config.yaml
n_kv_head: 1
activation: "swiglu"
norm: "rmsnorm"
norm_eps: 1e-05
final_lr_fraction: 0.03
steps: 5078
MLP neurons of a small language model. Each row is named by its layer, matrix (gate and up: input weights; down: output weights) and neuron, and shows model dimensions 48-175. Each number is 50 + 15 x the weight over its row's rms, rounded and kept within 0 to 99. A neuron's up and down rows have the sign that makes its largest values positive.
After each neuron's rows, "fires in" lists the words (lower case) most often at its 100 highest values on Wikipedia text that the model never trained on.

L6.gate301:61 49 74 47 48 52 57 56 69 41 55 63 34 45 66 54 58 69 56 28 38 79 09 58 40 48 48 50 66 86 69 58 39 56 23 31 57 34 57 57 19 57 40 47 34 30 46 77 42 60 27 57 66 44 45 55 67 20 40 38 52 63 42 40 48 56 40 48 55 65 65 59 48 49 65 26 43 41 38 33 20 33 61 36 65 37 31 43 13 48 58 66 77 56 21 41 12 64 27 70 43 70 48 56 59 68 44 46 52 56 47 61 62 65 48 55 33 40 31 52 50 57 59 32 46 18 28 67
L6.up301:50 51 69 46 47 38 29 50 62 39 56 65 37 64 56 47 45 77 39 54 30 80 50 48 40 44 53 49 55 20 65 36 53 62 40 37 82 70 61 37 28 56 36 58 27 42 81 62 48 61 35 24 58 61 38 37 49 53 65 40 56 80 62 49 65 55 52 69 34 31 59 58 24 39 56 90 70 51 61 62 41 65 49 37 50 42 37 70 29 61 55 54 75 47 46 49 63 44 31 61 50 53 55 64 86 82 58 63 48 62 21 44 40 62 88 56 51 69 54 52 23 48 61 50 41 32 83 73
L6.down301:71 39 49 57 47 63 49 38 49 31 59 59 42 43 53 45 56 48 46 32 41 65 41 35 40 46 52 56 52 40 22 59 26 61 48 65 76 54 58 41 37 38 45 31 70 82 60 75 43 42 58 54 20 67 39 56 60 58 50 49 40 57 66 47 72 34 51 46 62 51 54 55 29 33 38 71 49 32 48 29 85 57 16 28 40 17 42 55 69 87 45 58 43 27 38 38 64 51 71 47 34 58 84 48 44 26 63 53 42 37 35 54 36 62 42 39 29 79 39 19 26 60 38 56 30 56 60 70
fires in: "she", "he", "was", "were"

L10.gate75:47 37 31 48 53 77 48 54 65 72 45 32 32 18 56 26 44 27 40 58 66 55 68 72 39 55 39 64 75 63 47 56 55 72 69 46 50 69 51 42 46 22 23 55 53 49 44 48 25 37 64 71 57 67 51 62 63 47 32 44 35 35 29 21 27 54 50 80 56 42 65 46 70 62 42 46 68 52 68 50 53 58 33 61 50 49 37 40 52 57 14 49 55 61 60 51 48 56 51 50 22 40 08 40 52 62 50 59 64 54 35 54 63 42 64 62 18 34 41 69 40 34 52 41 38 50 40 37
L10.up75:66 44 40 46 47 40 31 61 22 78 42 65 45 59 32 52 53 71 37 59 34 51 66 61 51 55 60 57 51 29 35 55 47 65 90 71 61 55 65 32 61 36 46 52 54 61 56 23 49 74 65 51 38 41 47 47 92 25 59 47 25 50 39 67 45 43 44 40 48 51 37 76 56 43 35 65 68 41 77 60 54 53 60 55 60 70 47 42 55 55 56 46 26 40 39 43 38 54 47 34 66 44 38 38 33 28 56 30 71 26 70 44 38 60 72 63 46 56 48 55 23 30 76 49 79 55 30 49
L10.down75:71 67 14 57 19 29 71 37 57 60 44 32 65 43 41 37 31 45 84 19 54 72 34 65 23 34 16 47 71 56 53 56 72 52 45 57 30 56 78 58 36 37 80 67 59 59 53 25 56 32 41 54 38 43 42 54 60 55 71 60 58 54 50 49 51 74 40 38 53 77 69 70 82 57 45 48 54 46 51 43 31 59 16 46 57 33 51 42 25 60 39 51 67 71 72 13 54 55 41 67 64 39 71 61 41 45 44 68 62 47 42 25 33 28 63 47 60 63 55 47 52 62 41 20 61 42 57 42
fires in: "each", "at", "since", "not", "t", "never"

L11.gate43:37 46 35 96 60 43 42 41 37 48 70 54 41 58 42 32 41 58 46 52 37 58 55 70 48 59 49 43 40 53 62 53 58 73 38 78 53 47 64 48 91 64 42 39 34 45 51 43 35 60 35 48 42 43 70 43 52 42 56 31 19 44 51 44 67 48 47 74 38 48 45 38 38 74 36 64 60 56 74 34 24 14 41 59 42 49 43 36 49 43 74 74 73 34 50 53 54 55 26 05 49 31 52 44 48 39 38 48 47 59 36 65 63 30 74 46 56 43 54 40 26 65 37 64 22 46 34 57
L11.up43:62 62 26 38 27 64 69 52 21 51 67 30 48 49 50 30 31 62 47 50 80 34 77 51 43 36 73 41 44 50 23 42 55 38 62 45 45 63 62 68 56 30 41 41 63 67 47 54 65 78 39 32 34 54 66 36 86 58 31 56 25 45 59 46 38 67 52 54 41 54 48 75 87 27 33 45 28 48 71 40 43 52 58 39 68 32 66 65 37 27 29 55 79 58 61 31 60 49 43 32 32 50 58 53 41 63 65 51 55 25 42 33 41 42 34 56 55 42 32 67 53 55 60 43 73 62 30 53
L11.down43:38 73 43 47 65 56 45 59 27 51 54 41 49 58 58 51 29 39 64 49 76 54 72 60 35 45 46 73 21 61 56 55 37 85 61 49 29 58 45 64 59 43 54 58 67 54 62 20 52 49 43 41 52 54 61 47 69 44 21 44 57 23 58 59 53 65 43 48 78 71 56 39 58 38 14 62 40 47 69 34 57 41 36 54 34 60 73 36 61 68 41 47 27 36 72 24 52 42 34 53 41 62 70 69 25 70 78 77 52 33 56 61 63 43 52 63 38 62 44 43 71 48 45 41 62 58 46 67
fires in: "to", "would", "will", "could"

L5.gate137:51 58 34 76 60 66 92 43 61 46 55 59 64 79 64 52 51 73 51 67 27 69 85 51 80 50 36 67 74 73 47 43 69 54 57 50 56 57 67 52 31 48 55 64 35 65 56 44 50 53 62 34 33 31 52 50 64 35 66 53 44 64 32 61 80 46 77 83 45 33 47 67 63 55 55 34 54 45 50 52 46 60 75 54 66 40 64 22 56 41 64 72 55 49 45 32 61 27 42 51 61 47 21 62 35 51 12 61 66 59 59 55 86 58 44 46 39 66 47 49 37 61 57 62 47 50 28 35
L5.up137:67 39 31 63 67 54 65 30 60 56 73 38 61 56 49 84 41 72 53 61 48 55 79 79 72 70 28 49 49 59 80 41 52 42 32 49 42 57 56 64 32 32 35 40 45 53 52 47 45 46 68 62 22 38 62 41 38 46 78 66 65 48 71 39 48 17 72 61 52 45 54 51 65 50 71 44 68 52 45 49 66 51 49 56 61 29 38 40 36 54 50 56 51 31 24 24 73 25 53 47 50 35 34 24 24 43 16 62 64 44 74 24 54 56 61 42 40 63 52 57 60 32 51 29 81 49 31 56
L5.down137:50 44 63 44 65 45 67 44 38 54 81 39 27 53 41 70 36 63 56 77 57 49 54 48 56 66 21 50 28 53 43 41 65 50 55 56 53 59 58 42 43 52 50 43 73 38 23 50 38 34 57 74 47 57 46 55 26 53 51 51 58 28 85 49 37 50 43 31 81 65 31 30 22 67 39 43 59 48 41 51 78 69 65 82 38 43 50 64 40 68 22 43 53 58 41 32 70 41 53 61 55 58 56 39 53 25 59 45 38 50 70 52 33 60 48 42 28 55 54 34 42 43 45 44 59 45 49 33
fires in: "years", "time", "year", "career"

L12.gate360:55 49 25 37 28 51 73 30 39 50 52 46 51 37 61 55 20 44 46 40 82 53 50 68 36 55 34 57 40 47 57 59 21 41 25 46 32 63 67 67 34 37 67 55 32 60 57 30 52 69 49 69 48 51 63 52 99 31 55 58 28 39 53 44 65 66 68 59 77 54 31 54 73 50 66 20 62 52 53 40 62 35 49 63 48 52 25 51 31 34 58 41 75 42 60 17 55 74 46 40 49 71 60 86 71 39 54 38 48 72 54 35 58 33 51 49 52 37 57 53 38 61 46 56 66 61 41 73
L12.up360:48 64 50 49 32 17 62 45 17 53 52 37 49 66 28 60 41 68 31 54 68 59 49 45 41 50 62 47 37 68 47 68 18 75 54 46 25 41 39 52 44 33 50 21 51 54 56 33 70 62 47 67 65 65 62 30 64 67 24 46 43 53 72 45 54 35 72 53 36 37 42 52 62 67 36 34 41 58 51 45 56 47 38 55 56 43 71 74 53 27 61 48 51 66 69 25 48 72 46 13 66 45 53 47 30 51 63 17 22 51 51 33 77 50 56 57 50 63 36 86 56 32 57 58 67 77 22 45
L12.down360:39 51 43 59 75 46 37 14 34 74 37 64 59 77 43 79 35 47 56 38 46 36 82 56 30 78 56 57 20 43 31 51 39 62 53 65 61 43 37 66 50 44 55 33 57 50 55 46 48 56 61 63 30 57 58 32 55 37 59 82 63 69 37 55 44 66 50 44 91 79 61 87 16 30 38 47 56 55 55 55 52 67 56 59 54 27 56 35 72 30 25 39 41 37 37 26 52 74 36 38 43 52 61 80 72 43 26 47 46 37 59 23 59 29 47 69 72 61 57 67 61 46 54 68 40 47 45 46
fires in: "to", "not", "will", "can", "must", "would"

L4.gate298:45 37 56 45 11 50 55 85 49 40 54 60 52 43 40 21 44 49 74 61 69 72 53 54 69 45 08 36 73 64 66 53 41 59 62 72 49 13 54 45 40 70 18 52 50 57 62 42 31 83 20 65 59 57 74 56 48 58 28 67 18 25 35 31 28 52 56 77 37 61 49 33 41 56 45 28 65 83 72 68 43 41 56 45 46 67 34 30 60 36 68 48 47 69 60 52 54 45 46 47 61 56 36 32 45 37 51 49 44 43 55 50 31 58 57 71 65 57 44 56 36 61 49 53 46 59 67 43
L4.up298:40 63 31 48 70 30 43 67 45 19 58 76 45 58 48 30 43 57 45 72 50 47 30 42 58 50 21 53 66 41 54 68 53 51 74 37 38 46 53 69 70 24 75 33 64 64 48 44 42 68 27 59 52 56 49 71 58 56 39 30 56 39 65 49 25 59 43 58 42 54 37 63 20 49 46 66 88 32 57 44 46 76 25 61 40 67 67 60 63 55 60 48 25 47 70 58 46 65 53 33 53 39 42 39 25 56 23 27 59 55 54 54 44 44 22 77 50 50 38 46 44 54 26 55 36 29 58 51
L4.down298:64 52 43 56 55 67 27 31 63 33 20 41 64 57 47 44 43 31 38 49 32 47 53 39 41 24 39 22 35 54 45 51 78 37 48 31 24 41 41 33 61 42 48 49 63 58 37 36 40 63 40 57 67 69 56 25 61 39 59 31 43 34 56 92 50 48 44 35 44 45 65 64 52 49 25 89 70 53 50 70 67 90 41 65 41 47 47 58 47 56 35 42 39 69 43 27 49 57 58 55 54 41 66 36 39 58 33 72 76 31 64 62 45 49 24 68 42 43 82 67 45 45 38 45 38 44 64 45
fires in: "000", "00", "0", "500"

L4.gate228:55 50 23 37 47 35 54 79 74 29 60 43 51 60 36 59 39 27 53 46 39 33 81 22 49 47 52 47 58 41 60 39 58 43 69 61 59 32 33 77 51 36 45 60 48 33 62 21 16 43 57 72 47 23 46 47 84 61 71 44 45 38 61 75 43 77 50 53 42 46 60 32 58 54 63 57 44 48 56 31 20 76 58 65 48 44 49 46 47 63 39 43 65 51 81 62 62 49 25 08 66 45 28 59 30 52 56 18 78 64 43 49 60 34 45 42 50 49 41 45 58 54 37 48 62 44 58 77
L4.up228:42 72 39 54 40 55 46 57 41 60 38 53 54 71 73 33 17 41 71 34 39 47 66 56 49 81 51 53 54 86 49 22 79 51 51 71 57 62 34 56 60 74 43 48 59 53 55 65 37 45 81 61 59 40 65 53 60 48 70 55 21 48 30 42 57 91 57 31 23 51 48 55 77 31 48 68 70 52 52 48 42 34 37 50 39 64 79 45 38 65 37 69 50 52 33 49 57 51 33 27 54 53 43 76 54 44 82 20 32 62 48 73 39 72 57 68 32 41 59 64 60 61 50 46 58 47 58 58
L4.down228:57 34 26 07 50 59 66 61 68 52 59 55 54 53 31 43 46 50 61 48 49 58 80 42 69 65 46 46 38 36 63 39 58 51 62 68 50 41 37 49 44 56 60 62 81 60 55 26 36 49 58 64 57 61 49 77 39 52 33 38 34 47 37 42 53 74 48 62 44 61 88 33 99 44 42 53 37 55 87 44 40 60 47 64 50 42 37 26 55 46 41 38 93 56 38 47 86 60 49 28 62 69 29 48 57 56 44 22 56 75 49 61 46 43 30 63 50 53 33 49 24 45 38 51 44 42 69 64
fires in: "grumman", "grand", "ground", "gray", "group", "study"

L4.gate510:21 37 75 43 34 52 49 58 76 33 29 63 50 38 83 63 63 48 55 71 34 33 40 65 21 37 33 30 14 58 23 40 59 69 50 77 60 44 67 38 63 26 15 47 64 29 56 39 54 53 52 36 49 47 56 66 36 63 57 44 35 40 39 36 54 38 45 38 56 62 45 37 47 65 35 33 44 58 45 58 47 69 73 42 29 63 22 53 44 45 45 60 51 49 42 50 54 51 44 46 53 62 51 49 50 61 34 55 36 42 31 76 63 66 17 31 43 27 68 54 58 50 73 63 55 35 58 59
L4.up510:62 64 59 55 44 67 61 63 48 54 22 62 44 44 55 47 56 35 38 25 51 51 57 36 28 50 84 56 24 59 75 75 59 38 51 81 58 46 44 38 42 51 44 39 47 71 55 64 67 40 26 74 52 49 57 59 65 61 54 37 53 53 46 45 58 57 40 26 58 36 61 31 55 46 47 46 55 32 74 48 22 20 58 42 36 46 40 63 42 56 29 66 24 46 57 59 39 54 37 59 61 54 32 30 50 44 71 55 44 81 66 58 34 54 39 42 56 37 46 72 37 49 22 56 31 57 77 70
L4.down510:52 59 65 52 35 77 62 46 32 46 61 70 47 36 58 41 51 54 89 51 48 21 19 58 30 70 44 50 48 35 47 69 82 42 59 53 46 77 54 55 47 73 28 28 48 68 80 41 53 64 16 48 69 65 44 48 66 67 54 55 51 51 38 39 59 61 32 61 22 55 57 46 53 46 14 38 47 74 61 20 47 54 62 41 39 48 21 54 38 58 22 50 19 61 49 56 44 52 38 47 83 58 80 71 58 45 33 62 51 35 48 53 35 73 22 30 54 50 37 24 42 26 66 53 65 63 67 62
fires in: "which", "who", "where"

L6.gate358:42 17 53 59 60 75 32 62 47 28 63 78 35 65 56 57 39 48 47 36 50 26 20 38 76 64 53 56 35 40 44 63 75 44 56 43 50 58 48 57 06 19 59 41 59 40 34 48 52 65 51 74 68 60 39 58 53 57 43 24 63 50 66 39 55 58 39 42 53 48 50 46 37 69 23 65 27 38 58 17 32 54 52 58 27 48 61 57 68 54 56 77 68 49 37 49 59 34 36 76 79 44 46 58 52 39 59 53 56 61 65 59 43 74 66 66 62 71 35 47 38 66 27 44 55 54 51 63
L6.up358:39 52 23 36 84 79 59 73 45 38 61 56 36 40 20 57 48 50 43 56 31 63 66 65 70 58 36 46 56 69 50 46 72 41 01 63 37 53 62 69 34 48 54 59 44 39 44 39 37 20 70 70 58 47 45 37 64 64 51 27 28 53 46 60 47 58 52 43 56 26 43 62 49 44 47 49 54 62 38 44 55 51 60 53 43 53 49 36 72 66 49 90 49 54 36 70 56 43 41 33 54 49 44 59 36 55 61 36 90 61 28 58 21 18 44 64 39 65 50 49 75 53 32 68 51 27 58 33
L6.down358:64 46 37 29 70 55 81 46 50 49 78 70 44 45 38 56 29 33 76 66 47 45 61 33 58 61 68 63 33 46 57 51 92 55 56 49 66 55 56 59 35 39 41 59 46 37 42 38 50 45 65 72 52 52 42 33 44 37 41 47 64 64 51 58 40 66 38 82 54 55 61 59 43 46 36 35 46 61 38 35 38 45 58 69 23 38 41 44 47 41 58 66 55 24 39 45 69 62 38 66 67 49 57 80 26 60 62 30 80 67 59 59 45 55 29 53 52 64 57 40 61 54 36 63 26 71 62 51
fires in: "grumman", "grand", "gray", "group", "round"

L11.gate289:60 67 46 47 57 31 48 41 30 64 23 25 48 53 35 07 49 56 42 56 63 51 35 86 32 55 25 82 49 53 76 53 63 64 37 43 28 62 27 37 50 40 75 28 35 43 48 42 68 37 35 59 44 34 55 51 59 29 29 20 58 25 35 45 18 58 59 49 47 71 48 51 61 77 32 47 41 81 60 79 31 53 36 41 63 61 46 60 24 51 70 32 45 25 46 29 36 54 30 06 56 45 50 71 51 43 82 52 45 38 34 44 44 49 72 57 56 48 58 75 64 50 65 45 25 48 29 37
L11.up289:48 25 45 50 17 45 57 36 46 66 61 49 68 60 47 38 31 38 56 51 60 48 52 67 64 46 25 67 54 42 41 48 36 59 82 49 46 44 52 63 46 38 71 59 48 47 39 24 32 78 49 88 25 37 75 30 68 54 59 40 69 66 44 62 36 36 28 34 57 27 61 99 82 89 33 49 47 58 61 36 63 22 44 51 55 61 36 39 57 63 60 60 48 43 39 08 74 49 51 41 44 20 61 53 42 19 66 32 42 58 55 44 39 55 81 47 62 49 69 25 40 61 60 44 70 49 33 52
L11.down289:47 67 54 38 41 54 45 54 41 67 47 52 55 56 32 50 51 51 60 37 74 24 58 80 42 76 64 53 36 50 56 53 48 41 50 56 67 73 66 75 62 40 72 44 50 53 42 38 58 70 44 41 36 45 60 42 58 62 36 62 49 49 44 49 77 34 60 39 80 62 84 40 48 35 27 39 44 52 72 46 63 38 79 52 47 37 54 50 63 45 48 64 35 71 52 56 33 36 69 32 44 35 69 87 79 39 46 70 48 25 41 14 62 44 67 55 48 66 59 74 78 76 46 76 37 38 25 08
fires in: "not", "could", "will", "must", "t"

L4.gate186:63 20 68 79 36 52 13 44 26 64 38 30 43 33 31 44 40 51 74 67 41 19 84 62 73 72 58 50 50 43 38 45 55 65 66 53 46 63 57 45 55 53 66 55 60 52 51 34 20 22 66 77 46 51 48 70 71 55 62 36 49 55 36 57 39 52 52 64 66 46 40 48 58 74 58 53 46 64 20 29 41 45 38 66 54 29 56 40 22 59 63 46 39 61 37 71 65 13 32 59 38 77 47 62 42 32 65 59 71 49 50 59 45 36 54 29 33 28 18 32 52 68 44 60 43 54 27 66
L4.up186:61 37 59 64 55 63 15 44 46 68 52 25 46 29 33 44 30 50 53 58 43 34 31 48 63 54 44 47 65 43 53 51 55 61 41 50 62 65 36 68 46 51 51 55 65 48 41 56 35 30 57 82 65 33 77 81 59 68 40 35 36 51 31 73 51 25 41 45 61 82 59 41 46 55 57 49 36 59 39 62 20 49 36 53 52 29 62 45 64 54 77 16 34 79 46 47 46 24 47 32 49 68 44 48 47 16 47 38 23 74 47 41 08 45 46 41 22 45 47 55 70 39 33 59 39 66 34 64
L4.down186:25 73 39 33 42 56 20 52 48 69 23 61 15 38 39 46 23 32 51 47 49 62 51 46 45 58 35 45 41 53 45 59 49 55 45 77 69 71 35 50 48 48 40 46 43 48 48 65 18 22 73 63 53 50 46 62 27 56 04 57 49 56 47 57 61 53 34 62 47 87 54 45 32 65 65 41 51 35 51 26 41 48 55 50 23 34 71 22 49 74 81 12 37 59 42 37 53 27 40 56 69 39 43 50 40 36 43 68 70 45 59 33 79 34 55 77 35 35 23 60 51 35 57 45 52 59 50 66
fires in: "its", "same", "itself", "s", "next", "site"

L4.gate334:50 58 33 53 59 85 58 74 49 49 50 36 48 45 38 22 43 43 60 44 54 53 48 76 65 51 27 57 49 75 41 72 42 59 51 49 24 52 55 75 37 43 24 37 46 46 53 32 33 76 72 61 54 35 42 63 46 59 55 40 59 24 34 43 67 45 35 47 42 39 58 33 59 59 48 35 61 39 35 34 40 48 44 70 73 29 56 26 49 43 59 34 44 53 50 47 51 68 37 44 54 24 39 91 42 59 56 32 39 56 30 47 73 43 56 44 63 29 59 51 26 54 39 74 58 87 43 33
L4.up334:78 53 41 49 39 41 42 63 35 44 52 49 34 65 44 38 47 51 50 56 62 41 39 63 57 59 78 36 38 42 40 54 28 62 67 40 40 72 64 60 30 48 69 61 38 48 42 53 39 69 44 43 57 60 46 42 51 11 30 35 62 48 40 50 62 93 41 63 78 31 52 52 56 44 66 29 48 44 66 33 47 38 70 39 61 42 39 38 73 36 81 70 29 71 39 48 44 52 37 39 26 40 50 64 66 86 53 29 29 35 33 64 53 27 50 49 40 55 69 65 52 76 41 46 34 66 58 50
L4.down334:68 59 36 45 46 61 64 46 47 45 51 47 72 74 39 39 71 63 48 40 57 56 38 59 46 70 54 67 37 44 47 57 50 80 54 53 34 65 44 59 54 63 72 61 42 81 35 34 49 60 59 50 16 58 61 46 55 70 52 40 39 41 32 39 54 66 70 57 79 59 41 57 31 41 33 35 51 41 52 49 56 34 50 50 63 54 72 60 48 58 69 58 57 90 63 37 56 62 22 57 47 64 62 65 60 86 54 51 38 35 40 34 28 31 57 70 52 63 90 75 67 71 56 50 68 70 79 64
fires in: "can", "would", "may", "could", "canal", "canada"

L4.gate504:41 69 54 37 40 48 43 87 64 32 55 58 59 50 26 44 39 57 52 66 45 47 72 59 49 51 20 66 56 62 21 37 43 65 45 28 39 57 28 36 55 70 29 77 47 57 35 28 70 84 47 47 55 52 47 73 76 58 57 29 30 48 65 51 41 73 21 53 37 55 51 54 46 57 34 39 29 44 33 68 45 24 60 60 52 23 69 43 73 62 36 50 36 51 62 76 54 45 63 40 41 52 60 77 32 16 44 45 24 53 53 54 37 58 73 49 40 48 65 43 16 89 36 45 43 54 45 51
L4.up504:44 29 60 56 57 59 49 32 58 82 17 46 65 84 56 44 78 61 44 47 58 55 67 34 35 50 63 53 59 71 75 44 60 52 56 46 40 29 41 51 39 52 27 49 38 21 80 56 59 58 31 66 40 52 29 42 51 62 40 46 40 39 76 36 15 53 40 39 28 66 07 64 41 39 16 76 80 64 64 79 55 64 44 88 61 46 72 51 58 50 34 52 24 58 76 43 67 33 39 62 68 49 45 26 52 53 31 68 47 65 49 82 45 69 40 49 50 61 27 37 35 63 71 61 39 48 59 31
L4.down504:30 57 66 61 55 66 69 51 52 48 58 30 58 55 59 48 50 73 37 15 58 28 34 61 35 42 46 44 57 66 45 44 32 73 49 42 27 54 72 60 30 64 43 08 42 68 59 63 66 56 33 36 64 58 60 38 49 69 42 54 69 47 59 76 57 70 44 46 44 38 49 45 41 48 33 54 90 60 54 53 49 57 25 37 67 54 40 40 78 64 59 64 38 44 52 48 55 56 17 90 60 40 70 48 58 17 09 72 65 38 51 63 57 56 71 29 57 61 48 59 40 44 40 54 53 58 65 62
fires in: "000", "00", "summer", "500", "0"

L7.gate160:43 44 61 51 61 53 26 72 46 57 41 15 29 72 42 48 46 42 40 52 20 59 86 73 61 32 03 67 48 53 57 01 21 47 43 24 58 57 53 36 53 43 57 54 56 34 74 55 60 40 53 19 33 65 80 44 51 53 50 35 59 62 26 39 45 49 46 72 64 67 63 35 72 63 56 57 54 43 41 44 59 71 44 54 55 51 64 51 54 90 40 38 64 64 46 51 74 56 71 39 46 53 50 51 58 54 42 55 49 34 42 45 64 48 53 58 32 59 43 78 67 59 65 55 78 37 46 67
L7.up160:40 32 38 47 68 66 42 55 32 26 78 34 41 46 65 46 32 40 58 53 56 42 42 40 74 26 32 46 45 58 70 62 48 31 49 39 45 54 50 47 68 32 46 50 37 48 27 72 50 69 59 44 57 39 74 59 51 40 61 33 41 60 47 38 51 15 52 81 53 61 60 39 49 42 65 73 60 50 50 54 50 43 78 69 51 09 53 41 50 73 60 35 43 77 48 34 65 59 28 47 46 71 36 51 54 58 51 34 64 47 57 33 46 46 43 62 23 60 58 43 50 44 51 46 55 20 39 31
L7.down160:19 80 31 37 54 42 50 38 35 46 79 62 29 57 42 54 67 52 94 43 20 57 55 58 47 33 54 38 24 37 15 24 60 78 52 41 37 58 68 30 44 43 53 34 56 38 44 37 90 41 52 55 64 62 57 50 32 62 49 59 43 43 53 73 39 62 29 38 60 54 55 21 28 63 48 53 66 39 24 31 39 53 30 92 31 38 44 56 38 41 22 53 49 52 40 37 55 66 56 49 51 55 44 44 71 60 73 60 36 49 60 42 66 36 51 60 81 28 62 49 52 52 52 45 38 34 73 64
fires in: "s", "table", "plan"

L4.gate395:44 45 47 45 27 64 65 57 58 60 50 59 60 35 89 55 88 57 33 34 70 43 52 48 46 67 35 39 42 69 52 36 78 67 46 59 52 63 74 33 52 46 59 13 36 59 51 87 49 74 62 70 64 65 20 24 47 63 42 25 57 59 61 36 45 71 44 24 39 27 44 47 77 23 60 45 18 41 37 45 44 72 43 33 25 47 61 40 54 44 69 37 54 65 36 48 46 51 45 58 59 49 33 34 64 72 26 48 45 44 21 56 40 62 30 57 55 63 56 42 26 63 67 17 65 63 55 75
L4.up395:21 68 57 56 39 65 57 49 44 67 32 24 60 35 50 47 81 73 25 37 62 32 58 48 47 44 53 28 61 49 77 20 73 95 27 39 46 64 62 46 61 64 56 52 54 50 39 70 58 61 65 62 69 43 27 54 49 33 53 34 57 50 52 09 29 71 44 30 38 64 65 70 65 33 57 54 43 48 56 55 70 82 58 44 22 62 66 36 28 55 43 37 55 61 53 47 47 46 57 43 48 30 35 45 50 55 58 56 36 66 27 54 21 60 35 66 49 65 37 44 46 61 54 33 71 59 68 65
L4.down395:49 74 46 38 67 36 48 27 47 66 29 38 43 42 61 66 64 49 41 48 40 43 59 41 27 61 41 51 58 53 50 40 58 73 34 60 53 65 74 42 54 78 54 30 51 61 36 75 58 29 65 37 38 38 47 51 59 27 30 11 34 70 49 31 51 75 29 30 53 47 47 47 62 42 61 48 34 52 53 83 35 49 39 54 27 39 61 67 37 76 39 56 59 62 41 28 43 46 54 42 44 52 48 33 52 58 68 79 36 67 27 38 21 71 44 67 58 69 53 50 46 52 55 71 90 61 73 62
fires in: "is", "he", "was", "held"

L5.gate353:27 49 46 74 23 46 31 69 37 68 42 63 43 63 56 59 48 48 54 44 30 57 52 63 67 69 69 69 74 27 63 57 44 73 57 48 49 63 67 27 31 27 25 35 31 62 60 31 62 82 27 37 37 63 86 40 62 52 62 21 53 41 32 48 35 53 47 33 82 52 55 61 34 28 36 38 42 60 48 53 33 65 61 43 72 61 54 57 45 37 50 34 46 67 56 74 33 84 29 60 18 54 47 47 27 53 36 75 46 43 45 50 40 35 49 38 61 47 60 46 59 36 49 53 44 65 45 36
L5.up353:45 46 52 66 25 21 37 71 39 61 64 46 65 40 79 61 45 75 32 53 72 54 58 64 66 65 67 55 43 26 59 49 45 63 39 44 52 71 66 38 40 34 39 52 56 38 20 35 74 70 43 46 54 69 63 52 40 55 73 21 42 35 44 71 44 68 31 45 74 52 55 59 41 18 25 17 38 50 70 38 32 44 53 60 46 40 61 51 53 41 70 40 52 72 49 56 43 54 18 36 43 48 66 56 48 53 27 52 69 28 34 56 50 32 51 35 51 48 57 80 64 46 42 53 57 93 41 48
L5.down353:58 79 59 53 50 52 30 22 50 48 27 40 75 55 56 70 79 73 69 40 43 54 76 52 49 55 48 70 48 27 39 45 41 43 35 38 47 54 55 58 32 42 34 61 65 58 25 27 50 44 47 30 29 54 65 52 49 75 43 61 26 45 76 41 47 54 66 33 48 61 39 24 57 41 38 38 41 50 75 54 83 37 38 55 71 36 60 31 60 66 71 45 50 52 51 34 52 26 50 52 28 58 61 76 66 48 78 37 56 33 42 36 44 42 77 62 47 39 57 70 48 60 47 50 58 79 58 41
fires in: "would", "can", "could", "may", "mayor", "should"

L4.gate166:45 79 48 60 60 57 74 70 68 68 38 77 78 60 64 42 83 82 44 46 66 38 51 58 71 48 33 50 56 56 44 60 45 55 38 34 26 44 57 82 49 09 28 36 43 34 60 39 68 30 61 64 64 44 30 44 30 54 23 53 50 34 66 42 43 64 35 34 41 56 38 41 22 60 36 47 40 54 68 67 48 63 81 59 18 35 36 56 54 57 37 62 57 38 52 52 30 32 59 33 41 41 43 28 62 68 58 61 48 53 58 59 53 51 31 69 61 51 53 47 43 41 47 71 65 39 51 37
L4.up166:37 42 33 75 61 62 20 58 49 49 40 78 74 21 17 69 35 69 66 35 47 27 46 23 77 51 53 47 47 65 54 59 65 55 46 64 76 51 45 42 63 34 49 43 60 26 53 56 46 42 62 36 63 60 58 59 48 49 21 41 28 41 28 34 57 51 45 32 54 52 56 41 54 49 56 25 64 42 53 41 35 35 61 41 33 53 41 57 38 50 40 84 58 14 57 65 54 22 54 44 42 32 54 60 47 44 28 77 69 27 68 45 63 47 33 71 48 33 50 59 29 57 51 38 38 58 65 60
L4.down166:24 54 53 71 49 47 51 32 43 35 61 67 52 48 64 44 45 47 87 71 35 49 50 52 28 64 47 63 36 42 38 28 70 24 50 56 53 53 47 28 30 63 50 34 38 45 62 50 30 48 25 22 28 29 80 79 46 41 68 32 58 67 50 71 80 67 44 49 61 47 65 69 81 62 45 39 42 48 39 09 59 30 45 53 69 72 46 51 43 43 57 42 72 32 63 43 66 70 34 63 50 55 57 47 52 58 54 34 74 52 56 43 60 68 55 37 57 53 82 52 54 40 72 52 38 53 68 41
fires in: "that", "which"